config.toml
num_hidden_layers = 13
hidden_size = 576
num_attention_heads = 9
num_key_value_heads = 1
head_dim = 64
intermediate_size = 2304
vocab_size = 8192
hidden_act = "gelu"
norm = "layernorm"
norm_place = "pre"
norm_eps = 1e-06
positions = "rope"
rope_theta = 10000.0
rope_fraction = 1.0
qk_norm = false
attn_scale = 0.125
bias = "none"
tie_word_embeddings = true
parallel_block = false
init = "normal"
init_std_qkv = 0.0157
init_std_o = 0.0
init_std_up = 0.0157
init_std_down = 0.0
optimizer = "adamw"
learning_rate = 0.000653
lr_mult_o = 1.2
beta1 = 0.95
beta2 = 0.95
lr_head = 0.00516
max_grad_norm = 2.0
warmup_steps = 506
schedule = "wsd"
decay_fraction = 0.776
decay_shape = "linear"
final_lr_fraction = 0.1
batch_tokens = [65536, 131072, 196608]
max_seq_len = 512
doc_mask = false
train_tokens = 998600000
max_steps = 8681
dataset = "wikipedia_en"
MLP neurons of a small language model. Each row is named by its layer, matrix (up: input weights; down: output weights) and neuron, and shows model dimensions 160-415. Each number is 128 + 32 x the weight over its row's rms, rounded and kept within 0 to 255. Numbers have three digits each.
After each neuron's rows, "fires on" lists the tokens most often at its 100 highest values on Wikipedia text that the model never trained on; "fires before" lists the tokens most often just after its 100 highest values on Wikipedia text that the model never trained on. A number after a token or word is its count.

L8.up2157:154093115163143181062094136133077152104070093095088105166111069102099136107144146134236113105094103120153189111100170128106159113133129215185173096140083119101087093113141114123128108163152114128124110099134087115117118137131096179093126128190086146083120178134128131224127103140116114161157080123110107161136148084096105110141161149168145140163079115116182057113114154099108123130115108151108189093170120107123134090124156061129103114129116137142138150104138117128163160089150102092114159100101176105160101165136115060176100123216129157147129098115101099103124079166106081175133191117098178129094174148095135155076156144121089181153077072159158173090105104118135095144123057107137153145139188103161135140123079178140120164094137097153110140139124086126155137122138135
L8.down2157:120138156134107167103162105140120119108165066111139108161098118170166107093106154096139158114143108152112169080154150129111162124134125117164173161146115111125094153165160180133156118103112107113187042133144137104124127083179102092148088143121121193127112110144152150114158149141083121151101148156119147110156146125060127116051119154126131124123126086129108101185113120130103154077121107175121202147147087129092053083162176116114135159103146178146161116111133111111121174101110085173058145115107142133145159186164139068189091156210090131156195137090134117091160084135084156047163178104098152108112127112149102165085189131104104190121117089137158181152168149128119145114063145150132162146148168077167185139118058142043155142159146126129129142106113175104134210142116093
fires on: "." 30, " Total" 5, "17" 4, "25" 4, " Loss" 4, "21" 4
fires before: " |" 89, "–" 4

L8.up2177:118120119105133135130151105124116165067099142074164157107164063105083187131153179125118068095117113103172167082076053136077143125112119113142152090146130115111161110143097159167122154125150098151074128130108102136107133131086130097117092104122123139156095142099120109130138088149158128157149126178121160079220131101120150140160151146098108126133108119195126104163115139071115114056124130136144213109062151088138090130094099129080173115165140129103100152129115078144116175149182167136128147116117088108074085148140166130089126148115095104197086141086143165148119104148175075099087106055136124136171129195098094187074117163115158133137135135124130126134142090166111110138181147083080130119126161121129159158116115141105122120065095081144108231096122112094153158133106153
L8.down2177:144095080109141150100074108123104129122166179128110126106127118093132110095173126158108066120130045084128106112149137100065127071120105107163138144099126120161061126115136149075149061122106122109077138114150144123178090137134102131134149139061152114179123092126114157144162099162131150118136185121098179119186107133118139113121147111166155104108157075149153165111163085104107125115125163056155161083135108088198156186148045125130118181161093120109103163113134080176134136174130084160097135131136124187124115149224080196129068143154129183124192097142132129180151104110134171159096130100154146124150144128121130142066190099124135100201116106138127113121149104120157190119134167094137130135118101150117169082127148115100152147100098069130130202136169167098131103147143146
fires on: " |\n" 61, " Mc" 5, " McC" 5
fires before: "|" 56

L8.up295:175093106153090146101071177165152131138096110173090130126091127088104132084137097145138138077140175168141157133142154104114145128131145113123165076150095117101137086154118173127112149132112187139127180127135167080121194102147098141055114164109064099115136108142095182166211053071185092076099090126101112139103131114047133136138121112071088135098094109160110205145155113120185148078180139133146162168113115069126129100143120170090109111133111141161132072068158153144134108162100121111080112118070169193116183116151192095073126138157105091113115133160131149168098129059122146078146124142091123122114129173112132100092198082146148144141105136120121130150073148191121130156112107073107156092173102127136086133088069132082114179118189114149141144073137115169097117145158118
L8.down295:117120135140107152110152113133150120134103115066155143172059134132115188103104076183141092177162150101087114146120077141159170116137138141152132097126089179162096149102125122113113090158117081142115116132141132163166041202141140086123109070109137144135150106143154106122141153146126147101182212105091146156143074137157127120121156099120135105082143154157045157063172103179136103136137117110106161099089105117146135131119162126149103131085105122166105094131100111109089151050134121110153131083136140119146056132124168120092145175039144086108119130124124151181106172130131108160135153109113145092081129133163182108090103156109125186094178090111124171221179166175109134167129179133119138139146144121108082109146135117102071086255138138112151125105135179089107067134154087
fires on: " son" 15, "ologist" 14, " politician" 7, " album" 7, "ist" 5, " daughter" 4
fires before: "\n" 19, " of" 17, "," 15, " and" 7

L2.up1487:109084133130143152093155133109150094126110168094172091136111104109045100133189078041105101140128120078147150099105130090149137038149113149167150116155157111147063157106171086110072105153125105134139148145141162155193096137105139118106130113087117185134092117108103142172133117116140061142151128140122156096137119097176145132054086108131154076152119115148145137133072089173121219174158109161170151112061155164175169113172121122113122136122183095128087132152131113147182185084094171136167088104112127120091133146156125184082137105127141138119142120203074175194090146095136136160150120132117139231133105168153157096141099138110126132124096109112107126109169052071106129171150100136115165144095112127158122128169139147123138183114149139098091160112153197162149139083140026
L2.down1487:179061171137200113123134174100140098128072145109127064138126063097086186151125129152124189115135106116156112100092098142163153066093082131151114064114201126120161117076109132091170144161153145095161113091111130157148192143134111140122121116049138171183135106188114057137101129122181133120132172127093163106153130173155101143111122149145103161170126126125166094149130090095151111163109139153131207090122127149111112166147144125080124158141163105162137119183116161182191122132131167133157085090132134130073195154165109136130124134129073197086119148059142121159098098089114152158136104140115107153066151192093103118079097133145122161096105107070144141101130163163134172124169178138120108130133091122144120122166119172117137111105107154188159188088174105105113118071098070
fires on: " can" 32, "|---|---|---|---|---|\n" 23, " could" 19, "|---|---|---|---|\n" 9, "|---|---|---|---|---|---|---|\n" 5
fires before: "|" 42, " be" 15

L8.up347:112159126129089125114102135086143150138151158122145097160138139132165143071111080131124088123092121166135100121092113141141149086123136148159113140183086128097112158174238140151149162157186134185109095162153142084167092107153145173035180070140195126060176156081149119161102150070151128104120113132124059196156119101099155083141154122142112156152118128095099159139140088148154131106131156159086130113099191089181125127148127135151118125120060108075111106131190115111170137156117069142184127149116182136115126146092096099144111117198121112157096082165160117179103085139116089171093117173133093064169073122092146140115127128084125152163139126138090108087157149139177104125193148184125126134147128122128114134148159135149185125135108117138095130052169151172145142117080122
L8.down347:113151124100107146090126136110186112145137151114147108130185128109108120112135147100127111114109136128127122132089111122161059112135118142146133110163126142130108126112131104092140123114151127149149117138141146157137109115147136128136155117125149134118116140126129133160124136151125118133138132131100142145130112108141163141143157121178127139121110133134119110131150144152192130142128124110125000112151138086118145127130147112133085131128106149138133112132136128110142130123162138115140133134113119140138125129100126115107113108158129117138114109131119144123118108121115125129135125123112131125119119145123131118213112119117141118121130118109108136133112139143136113148168116116125138174121104149101134111112188141133139117154130139082124143148131145120151140151132100
fires on: "." 98
fires before: " He" 18, " It" 10, " The" 10, " She" 8, " His" 5, " In" 5

L8.up1714:137107156099143184129155113113112130097116140088115070119087070111099175127141160119131181134108106157171164138125065155161141073088035139138100139175157128047138166110125146161109173140148062100128134135148108139132140103116115158087138127106067122126108157172123109082109160108164054116105175124160115102135090148131142078114117162126079146131095142189137164119118176131107149103194124148178125111099131156144099095093081128118105173104138129106098179101152145120101180108158055136219072118124109082120113119122092117180168103106166138164123156127150119151175124124080067123146146141155095165138110146130159137131109073150105158147118160132148188049146067175174148126103115186078108125172136123158115137153144113151162150056112147158127141123083105154149092101085078
L8.down1714:162114072175121126146089115138125073102112153124148157114142196140180081128167094144140075082130143094164136153139080196127186096095086131147139172085119192124132148140177113087121150106122120165072144113165127153152070076159135162102094149130110156123111145155076088104145100077138130157151161131161164128116146138143147150120143087165108171159122138108090137110163126162138172130162135135105090104124077078160147138080083104127138180088137134156164186172169120190127141175143163104111133158101117129169115120195080089141119136088109134112152095143105095167164140137107087189082137105119123126117118095149174176176063099146077126117140093119137120030040124119155180212160148113140080141163142159101144121112145166095147127141097092104127159044123213136135124121165151
fires on: " |\n" 37, "ch" 8, "|---|---|---|---|---|\n" 7, " of" 6, " lost" 6, "|---|---|---|---|\n" 5
fires before: "|" 42, " the" 9, "|---|---|---|---" 5, " by" 4

L2.up2262:146135135122129070160098120096167105151125096150158120119154106119137142132128142135121125069112191061087170139116099080097142075123137173130110072099084135157129192137098115186139102096117061113144182136141105099130131182105152220061135056078142162150167250122122138120122134151159133109154129086067064157150131093127146099118072101170088111165122105111135074121162106126139212067193111114109110132157102145148148195102088079137145057147176078122095124111116155179083160145134155091118159120134093188114187187064106133066129167150121144140117120060122103087133144101089068171116119116095149131166118119123133078121143149131183159106121064119155075135160110098081080105147140098110129102138139117135132087169134106160201083180137114131095083148146120142102143096124145
L2.down2262:099126166191107088109132175068116104058218120118122168118134135084128089135150123148088096125100148072133196113166157098127179109107106144120128168132120078129102137136174116137164147112118109091175096102150164133123159135140087138141153160130068141139094131193105114193141124103107117093121137130116121138157096118158115117098114144129130130120135161144125183111077134204163170142120141110113255171099114131141107158129138150063101174137139164158162070163111106155146132151149162144173150078124092134149090163106110128137077102158143086131080075124123143156133152090215076129151165096156120081142120112162124141046157116078163151146151150103128121106148110148104129129104116124138129123124167158158093142138080144122151136139112135111126069160132131148139154069144128
fires on: "." 81, " involved" 7, "ank" 6, "anded" 4
fires before: "5" 14, "8" 10, "2" 9, "1" 7, "7" 6, "3" 6

L2.up49:097091136123127094071150075106128121124130136164058138156129066059140110138189120116205154133084133067127111072173076148161157121071137100107127132092157156170121157137109107156120207100084093137097124101143144146109131177088165105074154101120108131140096145136129121149145118144167076149188123081098142147097106147176146098099155160091127101155135176119121136146125169154104137160114148161152144206100107152074101137078131109163135079071134112063164146150104133129120159158121127135143165064091130174173136134081124151123156095101099157114097128132140199121177121112114147134104148129073182167125133131129143067181199164184183153124100129113104076114113109099132148119113126165097104113142134164115173156190098125126113083145117141138061194063089153075128082136125107
L2.down49:095143211130143094128073146130143154141135101132092121079094107066162051089187112093117100171088138084132107052145164136150175105179103101138072104142089101165137124138136128123123146098117062129077127089123130147171184159153116038125122075139116077119127143100134102180092125158158132101188160166134056149109100085094194137102130141131128128166102143140181159156128201144144136115138165143144255125136098108182170113141145054158197093115155190135152128126155124096114063130140158152159159136091128202131112137086106146113174101089191135174139144162107085116158076105098178195131125151172138111114129120150154162086111117194137157106147121057072099081139153116080146124101137160116123125106176100092159200157043167089127096098074151174142184131167160090144119097120128
fires on: " |\n\n" 30, " |" 30, "\n\n" 13
fires before: " " 33, "===" 19, "==" 7, "\n" 5, "|" 4

L2.up1520:171141142187178153087123136099121109062099087109133106130141129170099138159133125128129146070122129144125172165159084103186142210104170133187173153103146183105113073145104146112114156111107110084096124165129075074107137142127131191044106136143121103155107110087158103129179109154158110146142095139129189112124113150153139156140107106125125109182094090108096094116153091149115092118179135135100144083101129122123129153127161154136203175147112092085144151076140129214097133077193158134118143162113118114161186074170109105137097206155123132104176131105115177138102148136102090117158100128129114098141075141086089123123099113171151169147179110154168096107130105165133144066182146068098144134189187126133118161137136133088095198175090084174078196149179151062114142085119123
L2.down1520:122149112166143169107103063089138136076093173143119159119120119113154130133100123190077149102119124214120152143110061127138176175123122154191156125131074140110119123153115141107171113126101129132086115146080075135141122137155136149144135142130070116100133121108108128073096098103166163091177124155153188144120044155110154167086103083100099178167109178095110141028154164124114107147120139190126215148149155134151146150118132138102138120141104098168091121078066103114101166086149118204140107090102135080222121109122113129111116109137178149127159157139107133112119126145148095164092126156135117079145105104139157117107100098141107121148140141070133071088078103082050099107150094111124107061175138153156117145097157091183115145156132141099116151215164157140149144101100143
fires on: " of" 96
fires before: " the" 50

L8.up70:188129116132169144148184119095122116071151118094156085137116132082109162156110166121120126149127134158110146155145106124152171144106176129105142112130141096093171117081183173103113095108122100125123088138106108093148177106064133111167161170097069143149107118136146098162105178143093119119088104168113110153146088164162126103113142131130116129168105180114134156152099143111093140131117088098142128166109130079104110141145124123090138144089124081132123114130101181107103086082127189126145136130095117112063166152096125124087131086168134091175163101100093140099134148114146125121140126140082135166170127167122126170128122133139152155166084119152185121124164173095145069144080114100177098102126139144166154119155113109113207150075121143146151145115080129094160130192096097
L8.down70:082165077132132115100074149163147146129114162124099147107141097183196053068163126143107157107082118114106152145137125113123087141145107068169087150082096167157156150142151091150160120156149143070153188163134128095157108149189119119141113155153143025104092166080144154136082128137145123101194135117089162180147139138159121159146131131144135098126075079115130116092099074116084102117091129145166076117146107160100173137127128092120131184156128137092164120126138132092076172144198111120148166088165134066180107104142093154109153127101097129144128119123155084133138065147130154190085128113066074067121143160115140142167139183108176158061115135119078128082091119121141175126127086130135145156150168171073165096124136120130091212110075096090086119107152133106110095059129187
fires on: " |\n" 54, " |" 23, "," 6
fires before: "|" 51, " " 20, " P" 4